config.yaml
num_hidden_layers: 15
hidden_size: 320
num_attention_heads: 10
num_key_value_heads: 10
head_dim: 32
intermediate_size: 640
vocab_size: 32000
hidden_act: "geglu"
norm: "rmsnorm"
norm_place: "pre"
norm_eps: 1e-05
positions: "rope"
rope_theta: 10000.0
rope_fraction: 1.0
qk_norm: false
attn_scale: 0.177
bias: "none"
tie_word_embeddings: true
parallel_block: false
init: "normal"
init_std_qkv: 0.0213
init_std_o: 0.00388
init_std_up: 0.0213
init_std_down: 0.00274
optimizer: "adamw"
learning_rate: 0.00127
lr_mult_up: 1.34
beta1: 0.95
beta2: 0.98
lr_head: 0.00887
max_grad_norm: 1.0
warmup_steps: 534
schedule: "cos"
final_lr_fraction: 0.1
batch_tokens: 131072
max_seq_len: 1024
doc_mask: true
train_tokens: 661600000
max_steps: 5048
dataset: "wikipedia_en"
MLP neurons of a small language model. Each row is named by its layer, matrix (down: output weights) and neuron, and shows model dimensions 112-207. Each number is 50 + 10 x the weight over its row's rms, rounded and kept within 0 to 99. A neuron's up and down rows have the sign that makes its largest values positive.
After each neuron's rows, "fires before" lists the tokens most often just after its 100 highest values on Wikipedia text that the model never trained on.

L7.down220:42 39 54 48 61 46 58 43 50 48 54 55 42 40 50 51 49 63 59 66 46 55 53 51 54 48 45 33 36 39 54 54 55 45 49 57 45 51 52 59 56 35 64 59 53 45 52 37 53 69 44 42 55 44 43 49 59 43 39 44 37 47 30 70 31 54 36 28 56 50 45 54 43 29 51 42 47 49 46 48 52 35 40 46 56 49 59 54 57 44 55 62 44 42 37 45
fires before: "\n", " "

L7.down324:46 54 66 54 49 41 45 40 47 47 45 24 42 61 51 56 37 60 51 64 45 63 45 59 37 32 48 48 62 51 54 72 48 65 37 37 51 71 48 54 55 48 36 54 35 39 51 55 42 53 55 55 45 70 62 52 41 54 63 60 54 51 49 45 54 49 56 48 52 51 53 41 27 52 50 27 59 58 53 59 39 29 59 51 54 50 46 40 53 55 35 43 64 46 45 51
fires before: " in", " on", " by", ".", " and", " for"

L12.down65:35 62 57 52 56 51 36 41 39 37 41 65 62 40 67 63 60 60 45 46 57 48 44 47 28 59 58 61 60 51 42 49 46 54 46 69 51 43 51 37 34 61 46 35 72 56 49 56 35 54 37 50 43 43 46 55 45 56 44 41 42 45 43 71 53 52 42 30 55 59 47 46 63 71 58 43 50 56 53 50 49 47 40 43 46 50 50 60 48 42 58 52 46 51 56 50
fires before: "\n", " He", " The", " In"

L11.down374:41 50 47 45 52 36 60 27 54 41 57 33 46 48 67 56 51 43 71 46 64 41 47 61 60 57 49 46 57 56 55 52 49 43 62 41 62 59 31 46 64 67 24 45 45 49 48 61 48 50 49 50 51 36 43 63 51 54 74 51 47 47 46 70 41 36 46 43 42 29 62 51 55 58 37 43 46 47 39 36 39 64 20 45 56 40 25 23 56 34 50 51 37 57 41 44
fires before: ";", " |", " the", " Goals"

L7.down183:49 36 50 51 47 61 48 53 62 38 51 58 53 51 55 59 58 51 56 61 37 64 59 34 45 45 49 51 61 44 50 60 61 47 22 48 49 59 53 40 51 62 40 59 58 40 40 38 51 52 43 53 64 39 41 69 49 41 61 46 46 51 51 58 55 54 61 46 63 44 52 64 56 50 49 36 67 30 56 50 51 54 32 23 49 49 32 55 38 66 46 47 35 42 42 46
fires before: "\n", " ", " |"

L11.down525:51 51 38 50 49 35 40 47 59 44 59 42 55 64 46 50 68 33 43 43 50 58 38 50 47 55 61 58 52 51 33 63 50 64 54 47 58 61 43 45 66 53 47 39 44 49 33 39 19 49 44 47 44 57 55 35 54 50 13 49 43 60 59 59 61 63 59 50 58 51 77 50 59 60 61 57 35 60 47 56 58 56 31 37 67 45 58 29 61 56 35 47 48 55 53 48
fires before: " |", "*"

L12.down13:47 52 34 39 52 35 61 49 59 56 34 74 56 41 53 57 49 48 54 46 52 62 39 41 41 62 59 62 54 40 44 47 43 50 50 44 42 53 57 50 35 46 40 53 52 45 52 44 37 59 50 35 42 30 39 52 44 64 48 68 41 62 54 41 59 52 62 33 54 61 60 53 68 48 48 62 58 74 55 48 40 67 30 59 69 56 65 51 56 40 57 48 25 54 56 46
fires before: "\n", " The", " He", " It", " United"

L7.down403:31 33 37 53 51 60 44 41 46 63 43 62 52 40 56 44 45 62 40 55 36 28 35 31 44 60 38 39 64 49 50 37 64 57 37 55 66 52 43 48 52 74 41 56 48 56 33 48 40 78 51 50 55 44 57 47 34 56 45 42 51 60 48 66 34 32 41 38 61 47 52 45 36 66 54 49 58 55 57 48 58 54 60 52 59 43 49 48 39 52 50 55 41 48 43 63
fires before: "\n"

L3.down163:42 50 58 42 41 64 34 47 62 53 50 46 62 45 49 34 46 57 50 38 33 64 43 63 30 35 66 40 35 34 49 69 53 60 54 53 41 60 39 41 62 60 46 54 65 45 49 49 48 52 46 65 38 47 48 62 53 33 53 51 31 66 57 67 50 36 44 56 60 52 46 50 42 43 71 49 61 47 39 55 42 53 77 47 45 68 44 48 47 49 68 53 59 48 59 34
fires before: "\n"

L12.down73:43 31 57 55 21 51 50 51 76 63 53 52 63 46 38 60 59 53 64 50 54 66 45 66 47 45 59 54 67 55 49 53 48 49 56 61 54 28 55 58 60 40 65 43 39 50 67 39 49 51 37 34 48 50 59 55 49 42 60 49 59 65 61 53 63 61 37 55 48 50 50 37 42 56 51 45 50 45 65 51 46 48 63 28 54 37 43 49 76 52 38 45 59 45 63 68
fires before: ";", "\n"

L2.down162:47 64 52 55 59 51 56 57 50 62 40 53 56 55 35 55 52 55 43 49 44 53 32 44 53 54 45 57 49 38 68 27 34 42 45 54 54 54 62 43 45 45 59 64 47 51 54 51 46 63 54 43 50 51 30 46 34 42 44 50 50 44 42 57 37 52 49 31 43 34 47 44 44 51 42 55 55 49 33 57 63 58 49 57 49 53 34 49 43 49 38 71 43 50 54 42
fires before: "\n", " He", " The", " In", " It", " the"

L7.down624:48 53 49 30 31 46 34 42 46 49 44 55 59 41 43 36 50 51 50 48 45 45 57 63 53 37 42 49 54 55 47 52 70 51 67 42 49 43 32 51 59 53 66 59 56 56 60 64 52 43 45 53 53 58 65 43 56 67 36 59 73 60 38 39 48 51 44 65 73 46 34 33 43 63 67 59 48 52 48 45 66 44 48 73 56 45 58 49 55 65 58 56 56 48 68 50
fires before: " |", "."

L6.down191:49 42 57 60 52 39 50 52 57 45 53 45 53 42 50 67 41 51 57 62 44 61 60 40 52 48 54 55 36 37 41 66 38 49 47 35 41 38 50 55 49 75 46 47 44 28 58 47 47 59 51 45 46 36 74 51 64 54 30 59 35 53 48 67 36 56 43 35 56 34 69 58 53 57 61 55 56 53 54 43 43 42 51 52 42 52 41 55 56 43 46 51 43 55 49 65
fires before: "\n", " ", " affirmed"

L9.down45:42 43 54 29 52 44 32 78 57 48 50 57 65 56 46 38 68 49 59 52 47 64 74 50 32 41 34 65 23 57 38 55 67 58 47 49 40 54 49 39 61 46 50 39 53 61 57 24 35 42 71 35 45 46 39 54 53 61 41 68 40 62 55 56 56 48 53 53 45 39 33 50 66 59 65 59 52 50 50 45 58 41 46 38 52 48 53 51 42 52 59 52 49 56 39 37
fires before: " |", ".", ":"

L7.down422:45 51 65 56 32 48 53 59 32 46 59 62 51 37 40 64 61 67 46 52 61 41 55 46 53 47 42 52 54 52 20 44 59 57 49 41 53 56 33 58 67 49 57 62 58 34 58 58 30 55 49 44 40 53 65 43 51 43 49 52 54 58 50 55 33 56 40 56 78 37 56 40 44 33 52 44 56 53 34 50 31 55 65 50 65 51 63 60 47 66 59 55 39 43 48 43
fires before: "\n", ",", ")", "-", " ", " 1"

L6.down485:24 34 53 47 62 67 48 45 41 52 42 64 47 49 53 56 53 63 49 73 51 56 34 39 52 57 47 45 46 48 43 46 57 54 56 54 67 43 40 48 54 56 79 54 41 49 49 52 61 40 44 52 53 49 45 47 52 51 45 47 34 30 41 56 54 49 27 32 60 62 58 51 40 48 55 41 37 39 53 41 32 50 66 37 37 72 50 47 44 40 62 40 35 43 46 58
fires before: "\n", " "

L9.down322:37 58 62 50 67 48 31 46 75 59 49 42 44 64 42 39 47 40 50 41 64 58 41 57 60 61 64 55 59 54 37 38 38 34 54 57 41 50 47 66 49 46 62 63 71 33 49 72 57 54 52 50 65 47 54 55 39 51 56 56 43 45 49 44 49 42 45 24 41 47 56 57 58 59 50 41 36 59 57 34 37 48 59 45 51 43 60 50 58 46 49 38 49 53 37 45
fires before: ":", " |", "s", "\n"

L7.down473:37 47 62 46 56 42 46 31 58 50 59 52 53 52 41 37 54 51 41 53 50 47 54 56 52 56 53 47 67 38 49 61 61 45 65 59 62 65 44 42 41 41 42 42 57 58 49 49 44 47 53 67 57 61 29 67 51 55 59 41 35 35 48 66 59 26 47 40 41 33 48 57 38 56 41 55 52 36 39 59 45 59 71 51 38 67 55 45 68 53 41 55 60 50 61 47
fires before: "\n", " In", " He", " It", " The"

L12.down0:43 40 62 53 52 56 57 36 44 57 36 53 80 52 45 43 54 42 44 63 44 47 47 50 53 43 40 63 29 39 54 35 57 54 51 59 58 59 30 50 60 48 59 35 68 40 72 38 49 58 36 58 48 41 56 54 36 55 59 65 36 36 39 34 35 44 57 55 37 44 62 33 49 57 54 46 65 52 19 52 60 55 51 50 50 52 66 57 52 53 35 53 39 48 47 55
fires before: "\n", " |"

L12.down365:39 57 53 49 41 42 50 50 57 64 62 31 49 48 51 48 53 34 58 46 52 50 59 53 59 62 46 62 51 61 55 56 54 36 68 43 57 61 30 47 61 49 59 51 57 59 50 70 66 39 59 45 50 40 56 57 42 59 69 61 48 47 72 52 84 62 52 58 52 30 39 56 67 56 61 58 51 52 44 49 34 58 28 41 63 36 46 66 38 44 45 49 62 45 36 52
fires before: ":", " |", ";"

L3.down276:53 71 38 49 50 49 37 44 52 41 57 45 63 44 67 50 58 33 49 57 42 37 49 45 64 50 54 37 46 61 30 33 37 41 70 63 53 53 64 38 47 60 49 49 49 27 61 66 51 50 53 60 42 50 57 53 68 47 42 65 44 40 44 47 53 39 49 37 48 53 45 57 54 34 46 46 51 45 43 56 53 62 67 49 56 64 43 51 66 35 48 77 52 50 40 46
fires before: " |", ";"

L6.down495:45 43 63 65 58 58 26 69 46 58 51 42 61 53 63 63 51 50 53 41 55 42 52 63 59 43 38 50 33 41 46 68 43 39 42 38 47 51 34 58 50 55 58 60 34 46 54 53 34 57 55 63 50 56 52 44 58 65 44 45 56 41 48 51 44 68 27 45 65 47 58 65 48 50 43 46 53 48 52 56 26 43 57 73 35 53 44 54 51 66 47 56 51 58 45 62
fires before: "\n", " 0", " 4", " O", " 5", " "

L11.down428:46 53 39 40 41 66 39 48 53 50 54 54 58 65 46 53 26 29 59 49 58 47 45 56 66 52 52 45 57 29 48 31 58 58 51 36 53 44 56 53 38 51 62 51 55 53 44 53 56 56 56 62 49 46 59 49 61 39 58 44 57 53 48 37 60 49 32 50 54 33 44 60 38 42 57 50 41 57 53 48 47 56 45 39 64 67 44 50 59 39 36 67 52 45 86 45
fires before: ";", " |", " /", "\n"

L2.down582:51 38 63 47 58 31 51 41 48 56 45 50 42 60 41 33 52 41 44 50 57 33 80 55 55 40 45 61 52 62 49 47 53 50 54 60 48 61 21 33 62 49 50 30 63 43 55 46 51 46 66 50 64 51 54 53 46 34 43 57 62 49 51 25 33 46 59 57 36 30 46 52 60 54 53 52 55 54 43 50 64 49 72 56 41 64 38 65 39 57 43 50 59 49 47 61
fires before: " |", ",", ")"

L11.down133:31 46 45 72 44 40 59 46 67 47 59 34 56 40 56 33 61 56 60 41 49 33 52 47 64 56 49 39 23 64 45 46 47 48 58 47 45 61 36 38 45 32 45 71 49 68 45 50 44 46 38 42 56 51 63 41 47 36 48 52 63 53 51 46 57 67 54 66 33 45 59 34 68 40 50 36 46 65 56 44 35 44 56 46 62 42 55 34 48 45 53 55 54 52 59 40
fires before: " |", " of", " time"

L12.down347:54 41 43 53 44 49 73 54 59 57 55 53 49 65 36 47 45 48 55 60 67 48 56 43 66 52 57 59 34 49 50 39 46 55 27 67 58 34 36 40 67 61 54 46 52 44 54 78 50 58 56 63 51 74 54 42 45 43 49 46 62 69 59 55 58 49 54 49 59 35 47 42 38 50 58 40 52 31 46 39 54 54 47 22 50 31 57 37 52 44 53 45 53 49 48 54
fires before: "\n", " |", ";"

L6.down55:41 43 40 47 37 53 55 48 40 49 39 70 61 43 60 45 47 55 37 36 39 44 48 58 40 39 67 50 60 46 52 49 65 63 35 42 51 58 61 52 61 35 39 51 55 55 43 59 53 65 40 47 50 49 55 51 34 45 27 41 58 50 47 43 31 51 54 68 62 68 51 45 63 51 45 47 46 66 51 63 46 58 55 53 49 40 50 73 36 45 48 39 44 61 31 31
fires before: "\n", "---|---|---|---|"

L12.down394:46 51 48 49 49 53 57 48 48 37 39 61 49 44 64 32 51 52 52 49 59 46 43 54 58 34 47 49 37 36 43 53 46 62 32 52 57 66 58 41 60 44 64 42 43 45 63 49 59 66 39 48 48 46 61 48 46 48 52 46 55 58 45 43 43 35 36 57 49 35 48 66 27 54 61 38 41 43 58 63 59 52 42 51 62 50 55 59 44 57 56 61 57 47 50 49
fires before: "\n", " |", " 0", ")"

L3.down590:50 52 43 51 64 35 49 48 52 45 37 64 50 42 39 35 47 62 48 66 47 31 53 52 34 57 57 49 57 60 50 57 50 42 50 48 51 61 52 35 51 48 54 42 51 59 50 60 38 64 32 49 55 51 24 41 48 46 28 52 49 35 50 58 44 50 56 39 43 47 52 64 36 58 31 66 36 50 49 41 63 63 59 63 35 59 49 36 55 39 37 56 53 34 51 60
fires before: "\n", " The", " He", " In", " Lauderdale"

L9.down72:46 54 56 55 55 49 57 53 41 48 37 53 51 30 42 55 58 48 57 64 27 60 39 56 62 26 59 57 53 45 53 53 43 48 59 53 46 60 44 55 51 59 54 47 47 32 53 72 61 33 37 49 54 51 59 57 49 58 43 41 54 37 44 45 48 62 40 55 29 42 56 34 43 50 65 62 53 51 48 56 41 58 54 52 54 56 60 58 58 53 44 56 72 49 61 67
fires before: "-", "\n", "E"

L7.down79:48 45 51 53 47 39 55 43 31 45 57 43 48 60 47 59 64 56 39 41 46 47 40 74 55 36 23 59 49 48 46 36 62 64 34 40 53 52 38 47 47 41 53 45 37 52 51 51 44 53 49 54 50 42 49 62 39 61 22 61 50 38 25 52 83 62 55 64 51 41 37 60 44 52 51 59 45 48 49 45 57 46 67 48 71 41 55 60 45 56 63 40 42 69 41 47
fires before: " |", ".", ")", ",", "\n", " Strong"

L10.down412:44 52 56 48 67 63 53 69 50 57 49 46 69 48 45 50 58 52 49 55 58 55 48 32 57 52 55 47 62 38 54 41 59 57 43 53 56 55 56 40 62 64 43 53 71 62 50 77 52 56 51 44 48 44 62 51 41 63 56 61 43 41 53 58 49 40 43 55 52 41 67 43 38 62 62 46 52 40 53 53 69 53 53 57 37 68 42 48 52 54 61 52 70 62 42 53
fires before: "\n", ".", " in"

L10.down637:46 47 64 39 59 53 39 54 43 41 58 72 34 59 43 49 49 57 57 64 39 59 45 58 75 56 44 53 53 58 50 61 34 50 58 62 36 61 57 55 54 51 53 39 63 50 52 59 46 55 65 49 46 48 61 50 65 55 59 35 53 47 49 52 36 45 62 46 46 49 60 50 68 31 61 55 58 61 42 50 56 59 40 52 59 71 43 59 48 70 40 39 58 56 41 62
fires before: " as", "\n", " by"

L2.down44:57 54 32 39 58 44 61 35 44 37 59 65 42 38 52 33 54 41 52 56 53 62 53 56 37 42 60 48 55 62 39 44 47 56 50 84 56 47 58 44 46 54 52 37 53 52 62 57 60 55 56 49 53 46 69 57 55 59 44 71 70 79 48 37 46 41 49 57 62 60 43 37 31 50 45 48 46 43 54 68 49 45 56 54 53 42 47 60 40 54 52 45 52 45 61 50
fires before: " |", "\n"

L3.down562:47 63 42 48 39 53 23 59 53 58 58 47 73 44 66 22 44 51 36 45 55 50 48 50 46 31 54 52 50 55 51 55 56 52 46 47 40 61 51 51 65 51 49 42 56 43 44 51 51 50 43 61 45 45 58 45 52 56 40 54 52 36 45 60 46 55 53 61 38 46 59 55 48 52 56 49 49 51 36 46 52 50 62 56 44 47 52 60 53 56 54 35 59 75 42 54
fires before: "\n", "---|---|---|---|"

L12.down336:45 73 41 54 42 54 46 73 23 40 35 57 48 59 65 57 57 57 44 60 37 27 53 41 56 47 51 44 57 46 50 46 55 48 46 61 46 58 45 47 44 57 32 37 60 47 61 52 54 64 41 47 57 63 51 57 41 55 41 48 26 59 31 51 69 36 45 44 62 47 41 66 52 71 50 53 56 47 52 50 53 38 65 26 38 53 49 47 56 54 43 47 46 50 55 52
fires before: ",", ".", " and", " for", " in", " to"

L3.down447:62 44 56 57 42 50 54 28 60 57 48 48 43 56 51 36 53 53 63 55 54 60 54 44 42 42 50 47 56 57 53 64 50 38 50 64 54 54 47 48 53 36 58 45 45 58 69 70 61 57 49 26 52 38 54 40 61 45 35 49 46 56 57 64 56 49 49 53 45 38 61 48 55 63 54 32 54 54 34 38 44 43 58 42 61 53 55 41 56 46 48 39 46 54 63 50
fires before: " |", ":", " İ"

L11.down359:72 47 41 38 48 49 43 51 47 57 37 51 41 47 58 58 62 42 46 52 47 52 48 54 58 42 50 43 38 49 60 55 45 56 53 55 31 53 50 47 42 44 51 64 52 53 62 64 47 59 46 49 41 45 49 55 50 54 58 57 61 63 54 39 68 48 49 52 58 48 62 56 51 56 40 48 57 68 76 50 57 66 11 62 71 40 56 48 57 50 57 33 58 54 59 49
fires before: "\n", "-", " The", " ", " In"

L11.down457:38 68 52 42 52 54 59 55 49 40 47 48 52 53 38 55 71 40 62 40 52 29 50 51 63 37 56 45 47 48 37 45 57 66 51 72 34 43 52 44 52 44 39 50 41 49 61 44 47 57 48 52 38 59 57 65 51 34 29 41 08 52 54 54 47 61 45 65 37 54 56 48 37 52 58 54 37 49 73 51 66 44 50 33 64 50 43 36 53 55 60 37 41 54 45 54
fires before: " as", ",", ".", ")", " by", " in"

L7.down4:34 51 51 45 50 50 36 73 59 37 50 41 55 53 52 62 55 42 69 69 53 62 36 67 73 40 41 47 58 43 35 31 42 49 40 35 46 52 51 62 71 48 43 64 65 51 58 64 41 67 42 39 39 55 58 25 48 66 22 47 40 50 51 48 57 47 47 26 50 30 56 52 59 59 48 73 54 47 40 62 35 57 38 52 39 52 33 53 61 68 41 54 58 48 48 48
fires before: "-", "\n", " |"

L7.down479:48 44 66 37 59 46 53 55 42 46 36 63 41 51 60 59 58 66 45 60 54 45 54 37 47 50 41 60 47 53 37 55 43 45 46 52 47 48 59 35 47 64 46 51 63 55 47 58 57 68 47 48 67 46 47 58 55 52 47 47 50 35 46 60 47 45 45 40 50 56 66 48 48 41 55 38 42 52 53 57 58 43 42 33 56 48 36 64 64 57 50 48 41 38 53 48
fires before: " |", "\n"

L2.down457:51 45 41 36 57 57 44 55 60 55 50 56 63 47 54 34 63 60 44 41 44 50 39 68 33 46 79 56 61 37 47 68 68 73 49 45 53 47 48 49 41 38 13 47 47 45 60 63 49 77 38 60 39 53 52 47 37 42 56 49 52 54 52 67 42 40 56 54 62 33 48 41 46 46 66 66 58 49 57 51 54 54 68 55 37 47 44 47 37 53 55 41 38 48 53 39
fires before: "\n"

L6.down560:44 71 75 63 54 42 52 55 51 48 67 63 61 45 40 52 55 66 45 49 70 39 48 58 47 50 49 59 48 34 49 38 31 35 54 41 37 55 58 45 29 64 71 56 54 51 52 58 43 44 44 51 56 33 36 55 37 36 38 45 34 51 62 50 61 47 65 53 55 39 50 39 65 49 51 48 42 43 44 37 26 44 46 50 62 44 59 48 52 40 43 48 52 56 64 58
fires before: " of", ":", " to"

L10.down290:44 61 46 66 58 58 48 53 53 41 59 55 43 50 41 33 45 52 54 59 37 38 51 39 53 71 46 64 45 49 46 61 59 44 41 59 66 53 57 44 39 60 54 50 71 23 79 53 42 41 40 46 61 47 57 57 53 39 53 57 42 39 48 59 27 41 64 41 54 60 54 62 61 54 47 68 63 41 33 44 39 60 77 48 33 58 50 45 38 61 44 65 60 54 41 58
fires before: "\n"

L7.down27:49 51 64 41 65 56 57 42 54 54 31 40 58 44 49 51 48 41 35 62 58 50 26 44 33 58 53 41 67 54 38 58 68 58 43 41 45 51 46 40 66 65 45 41 47 39 57 45 36 61 50 62 63 42 61 53 47 53 64 62 41 49 36 75 51 33 55 55 50 45 45 29 41 50 58 41 47 65 58 45 70 49 63 53 66 60 65 57 62 59 61 51 44 46 45 58
fires before: "\n"

L6.down539:37 56 59 52 36 56 41 43 54 64 52 71 55 57 52 45 43 59 31 59 50 49 41 56 38 51 53 49 51 58 65 46 32 49 65 41 58 50 36 67 55 61 68 59 56 38 34 40 39 49 48 60 44 61 56 58 52 47 45 49 56 37 45 54 52 41 47 46 39 60 36 26 54 51 44 48 48 45 44 53 40 61 60 41 38 45 19 45 41 48 46 35 52 42 27 63
fires before: "==", "===", "In", "•"

L12.down415:60 43 52 46 56 47 68 42 40 55 45 51 62 50 37 61 49 53 41 39 67 64 42 49 51 41 63 43 66 35 50 45 41 52 49 41 63 42 46 42 74 43 52 51 39 54 54 63 23 27 45 48 48 43 36 35 43 55 43 40 48 52 37 53 61 50 37 44 45 50 54 55 38 41 62 53 34 43 44 53 34 53 53 43 52 53 58 44 48 49 59 58 36 58 38 53
fires before: " ", "/", " N", " −", "\n", " ±%"

L12.down583:55 57 53 48 33 39 35 59 55 70 49 53 36 51 52 66 51 39 74 61 52 72 56 64 54 66 55 46 73 36 59 53 50 66 45 48 43 60 62 69 55 51 60 60 37 54 64 56 34 73 44 53 40 57 52 59 65 39 52 57 46 47 54 45 56 57 64 58 48 62 45 48 38 33 49 47 51 43 67 53 59 52 69 24 51 58 78 56 31 57 53 48 60 44 59 43
fires before: "\n", "born", " ="

L7.down499:39 43 55 62 22 66 53 41 35 25 47 66 57 44 44 70 57 56 49 65 45 52 51 39 50 23 48 32 46 35 38 40 41 76 47 43 60 42 36 54 40 61 60 36 58 59 44 45 42 65 55 58 68 46 49 72 48 42 55 40 41 60 63 53 63 56 41 52 48 53 59 51 57 69 65 45 39 57 49 53 55 54 41 47 54 54 51 45 51 51 58 53 44 47 59 43
fires before: ",", " the", " 0", ".", " to"

L2.down134:44 41 61 45 44 53 38 38 56 47 53 56 60 48 35 44 61 47 38 55 50 49 58 67 42 47 57 35 47 49 61 50 56 50 49 57 61 41 34 45 46 36 31 48 51 44 64 36 44 67 43 52 38 49 57 62 49 49 37 62 57 43 47 59 47 46 76 39 42 39 59 60 55 63 55 50 54 48 49 62 58 43 53 32 35 46 42 44 37 37 64 48 43 61 61 51
fires before: "\n"

L3.down73:68 48 44 32 49 55 47 56 67 51 56 43 57 63 52 34 59 51 62 46 30 56 32 51 52 38 53 57 55 60 56 48 52 61 46 33 37 59 66 56 64 61 54 40 48 55 56 57 60 64 42 68 43 45 48 44 45 58 70 49 64 35 65 65 44 38 46 53 39 51 60 35 44 50 51 43 66 38 49 51 46 52 57 58 48 68 51 42 85 50 57 50 49 58 43 38
fires before: "\n", " the", " in"

L9.down436:48 58 47 45 64 51 44 47 45 58 42 63 71 58 71 47 51 43 40 75 48 49 64 67 54 65 43 59 43 43 37 48 50 64 53 36 50 35 50 53 52 47 36 66 33 50 58 68 64 40 42 73 46 48 48 50 53 54 51 60 67 41 39 39 54 40 40 60 43 38 59 41 50 45 52 47 45 45 46 37 44 57 57 52 48 57 44 68 59 58 42 56 61 42 49 50
fires before: "\n", " ", " ±%"

L11.down454:49 55 38 56 50 66 59 44 46 52 62 31 43 60 48 48 59 41 46 50 32 43 53 51 52 34 64 51 40 35 52 46 55 30 52 43 54 53 57 73 61 34 58 56 50 55 50 43 47 71 54 61 62 39 38 57 51 54 58 60 74 53 59 47 48 52 70 47 59 45 54 49 21 65 48 50 43 47 69 53 59 51 47 54 41 40 60 41 34 67 35 55 41 51 48 59
fires before: " century", "th", "s", " 19"

L11.down267:60 49 50 53 54 33 54 44 36 32 52 34 40 42 63 66 36 49 55 47 57 36 47 63 62 59 33 60 29 37 49 58 69 50 66 48 50 51 27 38 53 29 42 45 58 52 59 52 32 56 65 47 54 56 58 51 49 49 44 60 52 52 54 38 27 46 54 58 61 51 65 45 37 58 49 50 54 46 43 50 35 35 54 43 57 38 42 44 55 55 34 21 52 66 44 51
fires before: " by", " in", " as", " with", ".", " to"

L6.down164:46 59 54 62 36 51 43 52 47 74 56 57 55 69 48 56 54 57 51 43 46 57 64 49 27 53 56 43 42 68 48 57 64 41 68 62 61 55 28 67 51 57 77 52 49 33 35 38 68 30 67 48 49 53 55 64 50 55 47 49 53 48 70 58 59 58 44 32 38 53 51 24 54 49 59 44 49 50 56 57 34 56 53 66 53 45 34 48 67 56 48 37 48 48 63 60
fires before: "=", "===", "==", "Men", "International"

L11.down380:62 43 48 37 66 66 46 51 50 60 39 50 50 40 54 46 58 47 53 46 73 47 36 55 60 46 58 46 41 51 36 53 45 60 47 54 48 54 65 53 62 71 54 77 48 49 38 37 64 41 47 51 60 48 43 35 50 48 51 49 50 54 33 43 61 41 49 49 46 49 54 59 55 57 55 60 48 40 78 73 52 50 29 52 50 52 75 38 52 49 71 48 39 51 40 59
fires before: "\n", " "

L9.down61:43 54 59 31 56 55 43 46 48 47 43 53 23 44 58 58 55 46 41 59 52 57 44 54 47 32 52 56 67 51 49 43 35 50 51 51 70 56 51 48 23 55 58 49 61 51 63 47 42 58 55 53 54 27 58 56 46 42 40 49 75 51 43 54 50 44 30 46 38 46 48 45 53 36 46 49 52 46 50 45 50 55 50 37 54 55 53 46 63 58 38 53 57 46 63 57
fires before: " |", "\n", ")", "}"

L10.down527:43 56 41 58 47 59 48 48 62 39 55 48 49 49 39 59 62 62 57 39 56 54 29 56 41 28 42 57 75 46 47 48 54 51 45 59 34 52 52 39 52 42 40 50 50 48 57 31 53 62 49 46 59 44 48 43 44 56 53 55 68 62 50 40 56 48 52 62 57 48 55 60 57 61 44 46 66 65 66 29 35 58 32 43 66 47 50 56 44 44 44 46 46 60 42 30
fires before: "\n", "|"

L9.down79:41 64 36 43 47 43 49 62 50 50 49 34 31 49 58 59 36 56 55 58 50 55 61 56 60 51 39 48 59 46 66 52 65 53 53 42 54 57 28 63 57 35 53 37 30 54 41 58 33 50 66 60 57 48 42 51 43 66 48 45 56 41 57 36 46 33 48 32 56 49 58 48 36 50 59 68 48 55 55 35 61 57 54 40 56 60 33 33 46 67 63 47 54 62 62 48
fires before: "\n", ",", " and", ".", " of"